Weights of a small GPT-style language model, trained from scratch on English Wikipedia: RMSNorm before each block.
MLP neurons of a small language model. Each row is named by its layer, matrix (gate and up: input weights) and neuron, and shows model dimensions 0-63. Each number is 50 + 10 x the weight over its row's rms, rounded and kept within 0 to 99. A neuron's up and down rows have the sign that makes its largest values positive.
Before each neuron's rows, "fires on" lists the tokens most often at its 100 highest values on Wikipedia text that the model never trained on; "fires in" lists the words (lower case) most often at its 100 highest values on Wikipedia text that the model never trained on. A number after a token or word is its count.

fires on: " a" 44, " well" 29
fires in: "a" 43, "well" 29
L5.gate812:53 39 65 47 58 50 53 59 53 38 75 30 37 40 50 52 43 39 51 63 44 52 51 45 43 60 49 50 61 46 53 44 42 41 51 39 59 47 32 31 61 44 51 51 47 44 60 40 51 59 57 50 43 67 58 46 63 43 52 45 39 48 62 59
L5.up812:36 65 53 46 61 35 38 85 37 63 50 70 51 44 54 26 31 47 37 38 51 54 55 75 47 62 56 55 69 52 59 40 65 44 57 63 59 56 57 57 39 47 43 54 28 62 56 53 33 51 50 54 53 60 54 42 58 41 70 61 59 46 46 56

fires on: " with" 57, " have" 10, " by" 4, " of" 4
fires in: "with" 57, "have" 10, "by" 4, "of" 4
L5.gate1645:53 46 33 54 47 66 60 31 52 47 55 35 52 60 59 55 51 48 61 55 42 42 58 57 51 30 68 46 33 62 50 52 40 47 62 37 61 50 50 45 52 55 59 44 57 57 48 68 47 46 31 37 63 63 50 63 55 49 45 51 41 37 75 45
L5.up1645:50 32 36 44 19 39 46 52 52 27 46 45 61 58 45 55 62 46 58 50 72 56 56 53 47 53 31 37 45 49 49 59 47 48 48 42 44 40 59 50 45 52 53 54 66 43 55 62 49 28 65 58 32 61 60 50 49 34 49 54 53 60 45 78

fires on: " was" 35, " place" 8, " a" 8, " it" 6, " its" 5, " is" 5
fires in: "was" 35, "place" 8, "a" 8, "it" 6, "its" 5, "is" 5
L5.gate1197:43 64 51 58 52 63 38 28 34 40 50 53 48 66 55 57 65 45 39 34 36 57 62 71 32 47 43 56 43 60 44 52 36 39 61 40 48 58 46 36 62 45 37 53 39 58 47 37 42 58 47 52 48 55 64 43 47 46 45 48 55 63 63 47
L5.up1197:51 39 45 53 78 47 65 58 25 44 46 52 38 46 37 46 42 51 61 64 47 60 44 55 54 55 42 40 48 54 30 54 66 68 59 51 50 58 52 46 62 51 65 57 43 48 38 54 43 38 56 42 23 63 49 58 57 48 55 62 23 35 34 51

fires on: " of" 43, " time" 5, " reason" 4
fires in: "of" 43, "time" 5, "reason" 4
L5.gate31:51 47 36 43 42 47 42 55 50 61 51 41 58 35 46 36 52 49 47 41 55 41 44 59 34 45 42 63 79 55 41 49 62 56 46 47 49 52 44 44 63 36 63 48 58 61 58 48 25 48 32 48 46 44 57 55 59 60 66 58 51 49 47 33
L5.up31:41 47 51 43 46 53 61 53 55 53 59 48 43 31 41 35 41 62 50 39 59 41 64 59 50 52 51 40 52 36 54 48 46 59 66 51 42 57 50 55 40 38 54 48 45 50 40 40 61 49 46 56 39 43 33 52 61 44 54 64 45 48 43 40

fires on: " is" 12, " known" 11, " also" 11, " was" 10, " located" 9, " situated" 5
fires in: "is" 12, "known" 11, "also" 11, "was" 10, "located" 9, "situated" 5
L5.gate889:43 51 54 52 38 47 51 44 48 56 52 49 62 40 52 71 33 42 46 53 60 49 35 46 44 51 61 44 42 61 59 64 49 35 49 51 41 53 42 42 41 46 61 57 45 37 60 58 40 61 47 49 60 44 49 60 39 39 70 58 40 37 53 50
L5.up889:52 63 35 54 70 32 58 28 58 62 50 40 46 55 32 67 47 47 22 57 62 41 41 65 38 32 61 57 51 64 46 55 59 34 44 46 55 54 64 55 53 51 60 45 52 61 29 33 47 49 48 42 54 46 53 66 36 55 35 38 58 53 68 33

fires on: " years" 25, " games" 8, " days" 8, " months" 5, " year" 5
fires in: "years" 26, "games" 8, "days" 8, "months" 5, "year" 5
L5.gate866:62 52 55 55 46 66 62 55 50 48 49 59 53 51 55 33 53 39 46 32 48 63 48 67 33 49 43 44 56 38 49 45 53 36 53 59 54 59 51 48 51 47 64 51 50 36 41 41 56 62 41 69 35 38 38 46 56 48 49 45 53 46 45 53
L5.up866:39 55 55 59 44 50 47 57 37 45 29 57 52 47 46 52 61 42 52 44 31 74 50 37 56 43 56 54 46 34 66 63 54 48 39 44 50 54 51 46 46 30 64 57 50 64 57 55 45 47 47 41 44 30 41 49 67 51 33 47 57 49 49 47

fires on: " by" 34, " in" 15, " over" 8, "r" 8, " By" 7
fires in: "by" 42, "in" 17, "r" 8, "over" 4
L5.gate391:43 56 52 46 54 71 63 50 36 51 42 59 56 42 43 56 56 45 37 37 45 42 44 58 62 55 54 62 46 58 50 48 35 50 38 53 60 58 51 51 52 51 43 52 53 41 51 64 36 58 57 54 38 31 52 48 49 38 58 48 62 53 71 55
L5.up391:62 49 62 50 54 47 47 53 66 62 44 45 39 46 21 40 68 49 61 54 68 45 57 53 46 58 51 59 49 50 52 59 35 67 58 62 62 55 28 60 44 50 60 46 66 67 63 58 48 44 48 41 49 58 45 61 54 58 63 65 50 49 61 30

fires on: " of" 27, "2" 26, "1" 11, "3" 8
fires in: "of" 28, "2" 21, "1" 6
L5.gate1234:48 46 32 34 57 40 53 54 49 53 58 50 68 42 54 49 43 53 37 51 50 54 52 53 49 58 46 35 61 51 32 43 76 42 68 50 47 43 63 36 67 46 58 45 45 46 45 35 48 47 71 46 41 48 54 58 47 46 62 61 54 67 48 56
L5.up1234:49 59 41 54 45 29 34 48 51 56 64 38 43 43 53 48 59 49 44 47 50 54 45 38 52 42 60 56 46 71 41 39 33 28 56 55 66 45 32 56 44 51 48 53 38 36 38 51 42 27 33 51 54 43 68 57 60 48 31 36 56 63 55 38

fires on: " in" 68, " at" 5
fires in: "in" 68, "at" 5
L5.gate140:54 53 53 53 46 63 64 53 53 51 57 56 60 61 55 39 56 35 51 37 49 59 48 60 56 56 46 71 79 51 57 51 52 38 61 67 75 44 45 32 56 35 36 26 58 44 50 38 48 62 46 35 52 55 51 37 60 53 54 55 52 60 56 54
L5.up140:56 42 46 61 36 44 59 39 51 47 36 51 47 56 50 56 47 26 61 49 48 53 39 55 43 42 51 44 56 57 36 45 46 41 40 40 32 43 49 61 73 55 35 54 54 31 60 52 63 48 50 44 38 53 61 64 54 45 46 53 33 40 39 64

fires on: " the" 81
fires in: "the" 81
L5.gate488:55 53 61 51 66 64 58 31 49 51 59 59 43 36 41 52 45 30 36 52 57 45 42 60 41 41 49 60 50 53 49 42 53 41 47 44 48 41 39 58 48 58 44 44 37 44 50 46 33 30 53 36 55 58 55 59 60 56 59 49 55 62 44 41
L5.up488:57 51 64 46 66 69 28 48 38 69 63 59 54 63 55 53 41 33 67 51 46 36 39 49 46 47 39 43 57 59 39 36 48 53 51 43 72 55 30 40 71 45 54 30 32 55 43 45 76 63 43 56 42 44 33 50 63 73 63 54 54 61 55 55

fires on: " from" 29, " in" 28, " of" 22, " to" 7
fires in: "from" 29, "in" 29, "of" 22, "to" 7
L5.gate204:60 50 30 57 37 43 45 53 53 47 59 48 66 56 47 55 51 50 52 42 36 34 70 57 53 26 51 44 69 65 44 60 60 39 53 47 63 61 25 42 49 60 48 55 60 39 56 64 39 59 58 55 39 43 40 55 58 41 45 61 50 28 42 47
L5.up204:47 55 41 56 42 46 52 30 50 62 58 49 63 41 42 43 43 51 56 61 60 58 49 62 34 68 57 64 46 44 56 52 33 51 52 21 46 56 81 65 33 41 36 49 32 58 50 58 45 41 50 67 72 49 49 32 38 62 59 52 55 44 44 49

fires on: " also" 42, " announced" 4, " has" 4
fires in: "also" 42, "announced" 4, "has" 4
L5.gate641:36 51 66 62 41 50 69 35 60 78 73 53 35 34 63 68 55 53 72 49 48 55 49 42 47 41 56 32 65 52 48 51 58 64 59 47 67 56 56 50 61 60 33 30 55 47 47 38 41 37 53 35 38 38 47 52 54 57 52 48 40 47 59 52
L5.up641:65 31 44 52 60 54 51 57 36 49 35 58 57 51 48 54 43 50 46 33 43 59 55 69 46 67 53 59 55 25 38 49 56 39 60 65 48 51 32 62 51 52 46 44 46 37 49 51 47 47 52 48 37 44 43 46 51 62 55 45 60 47 36 46

fires on: " of" 17, " to" 14, " after" 10, " a" 6, " following" 4
fires in: "of" 17, "to" 14, "after" 13, "despite" 6, "a" 6, "following" 5
L5.gate141:53 30 61 55 47 47 67 34 48 38 53 53 53 69 49 52 53 43 31 52 65 45 50 65 55 56 54 27 47 47 38 63 44 48 39 39 61 53 44 52 57 43 51 58 55 54 49 67 66 47 36 34 48 64 41 51 45 42 33 54 30 55 52 64
L5.up141:50 47 57 53 57 52 49 44 54 54 64 46 59 47 32 36 50 44 55 29 48 40 47 35 49 31 51 41 60 65 60 66 52 49 68 71 55 57 54 46 57 64 69 48 40 50 53 55 42 52 48 56 71 44 40 64 68 56 36 53 62 38 41 46

fires on: " did" 13, " for" 10, " in" 10, " do" 9, "20" 9, " on" 5
fires in: "did" 13, "for" 10, "in" 10, "do" 9, "20" 9, "on" 5
L5.gate1570:46 54 70 71 80 44 59 50 63 54 56 48 67 46 50 42 47 29 47 52 55 41 39 51 51 68 59 61 51 41 43 54 58 49 44 50 41 48 44 61 69 34 35 42 60 52 50 38 51 54 46 50 54 45 52 52 63 49 47 51 50 38 64 59
L5.up1570:47 53 66 56 40 45 41 49 61 46 57 50 60 40 53 51 53 49 50 47 44 61 50 40 66 53 45 43 53 63 47 53 56 69 52 42 52 43 45 48 47 47 43 58 47 64 60 47 39 58 70 57 39 53 46 68 44 48 62 50 36 44 48 53

fires on: " also" 29, " such" 19, " often" 4, " typically" 4, " sometimes" 4
fires in: "also" 29, "such" 20, "often" 5, "typically" 4, "sometimes" 4
L5.gate623:41 52 47 54 52 67 54 31 53 48 64 56 43 36 68 58 29 41 39 60 60 51 46 62 42 60 53 53 47 53 38 47 55 61 80 42 62 48 52 62 32 55 47 64 32 59 50 69 53 62 62 51 41 59 36 47 58 55 48 55 63 34 41 21
L5.up623:53 39 50 35 54 34 67 35 61 52 75 35 49 63 46 45 52 43 46 51 59 58 25 52 58 45 33 35 71 53 42 58 37 62 59 61 47 47 50 44 61 56 56 47 51 43 54 59 66 48 66 67 42 47 52 52 44 35 43 58 51 49 48 50

fires on: " a" 92, "A" 7
fires in: "a" 96
L5.gate1655:67 47 48 45 51 42 61 48 40 35 42 62 61 37 50 42 54 70 59 46 54 59 59 49 51 52 54 67 46 42 37 64 63 29 50 37 40 58 38 41 62 29 59 53 52 46 31 36 48 62 50 37 37 43 39 63 60 46 51 53 60 44 52 66
L5.up1655:48 56 43 52 46 54 60 48 57 29 42 42 49 54 30 70 57 50 58 38 48 66 40 42 45 55 66 41 53 69 49 50 44 36 52 52 42 51 30 64 64 39 59 58 59 52 56 61 48 63 54 52 35 51 65 45 59 40 56 52 53 31 39 72

fires on: " a" 22, " is" 21, " also" 12, " He" 8, " to" 4, " and" 4
fires in: "a" 22, "is" 21, "also" 12, "he" 11, "to" 4, "and" 4
L5.gate1157:50 31 60 37 52 56 54 54 58 51 59 48 53 48 43 49 27 44 54 46 67 39 49 51 55 48 67 33 50 49 53 36 25 31 43 43 57 57 61 65 54 52 48 59 50 35 38 64 64 49 66 50 39 40 61 54 47 37 50 67 51 47 54 43
L5.up1157:52 50 58 15 46 52 59 46 48 70 44 50 38 50 27 68 40 51 52 47 69 40 43 48 59 39 43 35 45 60 44 55 47 38 51 51 30 53 65 49 59 53 40 55 57 50 51 53 46 52 61 41 44 23 43 58 48 56 49 59 65 52 58 50

fires on: " the" 54, " appointed" 8, " named" 7
fires in: "the" 54, "appointed" 8, "named" 7
L5.gate1155:56 50 61 50 49 39 54 46 45 66 43 53 48 49 46 34 48 46 37 44 39 36 52 62 52 60 59 51 57 54 39 52 49 30 58 57 70 44 25 51 37 31 41 51 71 32 61 46 49 64 47 34 37 66 43 43 64 44 55 63 56 57 59 56
L5.up1155:52 59 57 58 61 53 51 45 48 35 64 63 42 53 62 60 37 59 56 42 49 46 67 54 45 50 60 49 58 50 51 48 57 60 54 39 55 54 43 56 38 61 47 54 43 35 56 61 53 67 42 42 43 38 51 52 46 54 48 49 57 52 50 50

fires on: " as" 48, " after" 13, " because" 11, " due" 9
fires in: "as" 48, "after" 13, "because" 11, "due" 9
L5.gate482:43 50 41 58 43 56 58 65 47 44 62 59 62 47 37 33 45 39 43 51 47 60 52 37 69 55 31 65 54 41 48 44 52 58 67 63 56 60 57 62 47 47 63 47 39 45 54 57 51 37 59 44 53 46 46 43 43 46 49 44 52 53 53 41
L5.up482:64 63 46 58 46 57 43 41 57 44 64 57 38 56 48 52 45 45 44 78 55 57 42 46 44 42 57 50 65 59 48 43 55 37 63 47 46 41 43 31 49 59 46 44 47 48 35 45 74 52 41 53 56 50 52 55 44 67 65 59 33 45 50 49

fires on: " of" 48, " most" 5, " along" 4, "2" 4
fires in: "of" 49, "most" 5, "along" 4, "2" 4
L5.gate628:58 53 46 48 48 51 60 59 51 64 47 38 65 53 51 54 45 57 39 42 51 28 54 42 45 42 55 37 54 53 50 50 51 48 43 62 55 50 44 53 56 41 48 41 24 60 46 46 54 66 57 57 52 63 59 52 46 46 59 33 47 65 49 44
L5.up628:42 54 51 56 52 53 61 42 64 37 59 43 55 34 74 57 42 39 30 54 55 54 47 47 35 53 43 48 42 57 48 38 52 40 59 40 51 49 29 50 47 49 46 52 28 42 56 49 45 59 60 36 46 58 51 57 54 44 60 52 49 70 66 48

fires on: " a" 25, " it" 12, " he" 10, " she" 4
fires in: "a" 24, "it" 12, "he" 10, "she" 4
L5.gate602:38 30 54 56 51 60 57 47 60 47 60 42 56 53 47 32 47 49 65 52 49 53 58 46 58 46 36 65 61 50 53 38 55 58 45 32 57 56 51 40 66 63 67 46 53 66 58 58 48 55 55 47 48 44 47 58 77 44 51 44 56 41 46 27
L5.up602:48 56 53 57 64 48 47 37 37 46 49 56 48 38 38 64 42 58 42 61 62 46 50 54 50 40 50 53 70 53 61 52 47 42 48 44 39 49 45 41 81 45 44 56 40 45 42 62 45 64 50 48 45 47 53 38 60 50 78 45 59 59 85 63

fires on: " of" 39, " much" 7, " years" 5, " few" 4
fires in: "of" 39, "much" 7, "year" 5, "years" 5, "few" 4
L5.gate337:54 29 55 42 50 48 52 62 57 44 60 42 65 56 46 50 51 51 52 35 34 46 47 53 70 60 46 63 54 38 36 61 56 39 38 64 47 60 42 62 53 75 69 43 74 40 53 64 62 35 39 49 45 63 53 57 69 39 53 58 47 44 38 53
L5.up337:53 53 53 74 42 73 54 53 65 52 39 43 59 45 73 30 50 42 47 45 56 39 53 56 59 44 51 47 52 48 54 42 37 37 39 59 33 60 78 63 47 55 52 39 49 60 46 31 73 57 56 57 53 56 66 47 67 56 41 55 62 49 59 62

fires on: " of" 35, " his" 9, " on" 7, " from" 5, " their" 5, " its" 4
fires in: "of" 35, "his" 9, "on" 7, "from" 5, "their" 5
L5.gate538:48 61 44 63 48 51 58 62 50 37 51 48 52 50 44 38 53 42 59 50 49 55 39 52 36 49 56 56 47 52 49 52 57 57 57 55 68 42 52 64 45 59 61 40 28 36 35 57 56 58 21 57 56 60 46 53 57 57 65 38 44 58 61 51
L5.up538:66 48 70 44 56 56 51 53 44 53 32 31 60 52 55 40 48 24 64 59 39 50 44 64 60 50 40 54 65 36 46 44 53 60 53 63 30 49 56 56 53 52 50 52 36 35 40 36 53 42 58 24 52 47 23 65 32 39 36 43 55 51 40 55

fires on: " at" 23, " for" 20, " with" 15, " At" 8, " of" 7, " by" 7
fires in: "at" 32, "for" 20, "with" 16, "of" 7, "by" 7
L5.gate1621:63 47 36 60 63 46 54 41 56 53 62 33 57 46 33 44 51 54 32 41 52 52 47 51 40 54 40 44 46 42 38 46 43 54 45 53 49 52 46 37 54 50 42 30 54 52 53 42 46 58 52 52 51 55 45 54 50 54 53 44 45 48 47 48
L5.up1621:45 71 65 58 47 51 59 37 59 42 42 34 43 46 75 40 70 49 55 67 59 37 47 51 38 37 46 55 58 60 47 57 67 60 54 67 52 46 34 54 54 44 48 39 57 57 67 54 40 38 34 38 65 63 55 49 38 43 56 53 50 52 47 22

fires on: " in" 53, " had" 16, " as" 7, " have" 4
fires in: "in" 52, "had" 16, "as" 6, "have" 4
L5.gate314:59 35 69 66 50 45 57 42 47 53 38 38 36 49 39 61 64 40 42 48 44 38 48 53 42 53 61 67 66 72 54 46 46 44 41 45 57 55 37 42 50 53 30 46 61 45 59 52 53 47 51 25 65 41 51 27 62 48 55 59 49 60 64 52
L5.up314:53 55 56 56 55 29 31 38 62 49 44 41 47 45 72 40 49 44 50 50 41 37 52 42 66 42 54 64 36 31 50 50 63 54 58 68 36 41 41 45 55 48 16 57 55 48 51 31 60 55 54 56 59 41 64 48 53 60 55 41 54 56 64 62

fires on: " to" 49, " of" 5, " for" 4, " her" 4
fires in: "to" 50, "of" 5, "for" 4
L5.gate1051:56 52 62 39 64 63 55 27 53 51 61 55 39 65 40 55 51 55 64 51 46 47 58 52 46 55 50 58 51 39 43 54 54 58 49 60 70 60 59 54 56 39 61 45 46 39 44 60 49 51 45 46 56 51 58 39 41 54 46 64 53 46 49 35
L5.up1051:54 48 55 50 68 46 45 40 55 31 58 47 45 58 57 36 59 47 53 47 49 37 35 47 50 56 76 54 44 56 44 47 69 40 30 51 57 47 55 53 48 37 89 58 47 55 40 48 48 36 32 44 69 59 51 52 69 59 55 50 68 58 52 51

fires on: " with" 90
fires in: "with" 93
L5.gate159:52 75 45 32 63 56 43 53 52 45 50 38 56 38 54 60 57 50 57 61 41 29 47 34 59 35 42 56 41 51 47 47 49 59 48 42 48 40 64 58 49 53 46 41 54 47 55 47 46 54 39 55 49 47 51 52 67 62 41 37 37 39 67 40
L5.up159:69 73 46 40 53 53 53 26 60 45 52 43 53 57 46 42 46 33 65 41 45 39 55 62 51 27 38 66 65 52 57 51 43 44 58 39 44 43 43 30 47 47 59 49 38 58 41 53 54 57 64 54 49 28 56 52 56 63 74 25 43 50 35 40

fires on: " on" 66, " off" 13, "On" 7, " On" 7
fires in: "on" 80, "off" 10
L5.gate1253:56 55 59 57 61 47 47 43 48 45 33 59 35 52 59 50 40 61 51 71 67 58 49 51 54 34 40 57 61 36 25 61 44 53 40 45 37 43 37 59 53 37 39 34 50 61 56 45 36 52 44 35 54 42 51 47 58 52 43 55 60 51 40 58
L5.up1253:38 57 63 62 64 51 53 40 34 62 33 73 46 55 38 69 47 61 57 68 58 48 46 30 56 48 67 44 47 41 40 44 37 47 32 30 43 47 34 61 48 40 49 41 66 56 52 44 57 65 65 49 52 57 46 50 58 50 63 58 38 62 55 57

fires on: " The" 48, " A" 18, " In" 9
fires in: "the" 46, "a" 10, "in" 5
L5.gate1504:56 50 64 50 66 62 55 53 48 51 37 47 51 54 52 59 47 33 48 48 43 36 48 49 50 62 52 47 54 62 56 47 46 54 60 45 60 45 52 19 56 52 38 64 45 59 54 51 59 42 66 46 47 46 44 52 66 45 48 58 78 47 48 61
L5.up1504:45 73 68 43 63 61 51 31 52 30 54 57 55 51 29 46 69 49 46 52 29 50 56 58 39 38 45 41 54 59 44 33 58 53 46 59 52 43 44 51 48 36 43 46 46 67 58 39 50 67 50 52 54 39 61 72 61 49 37 50 57 48 67 57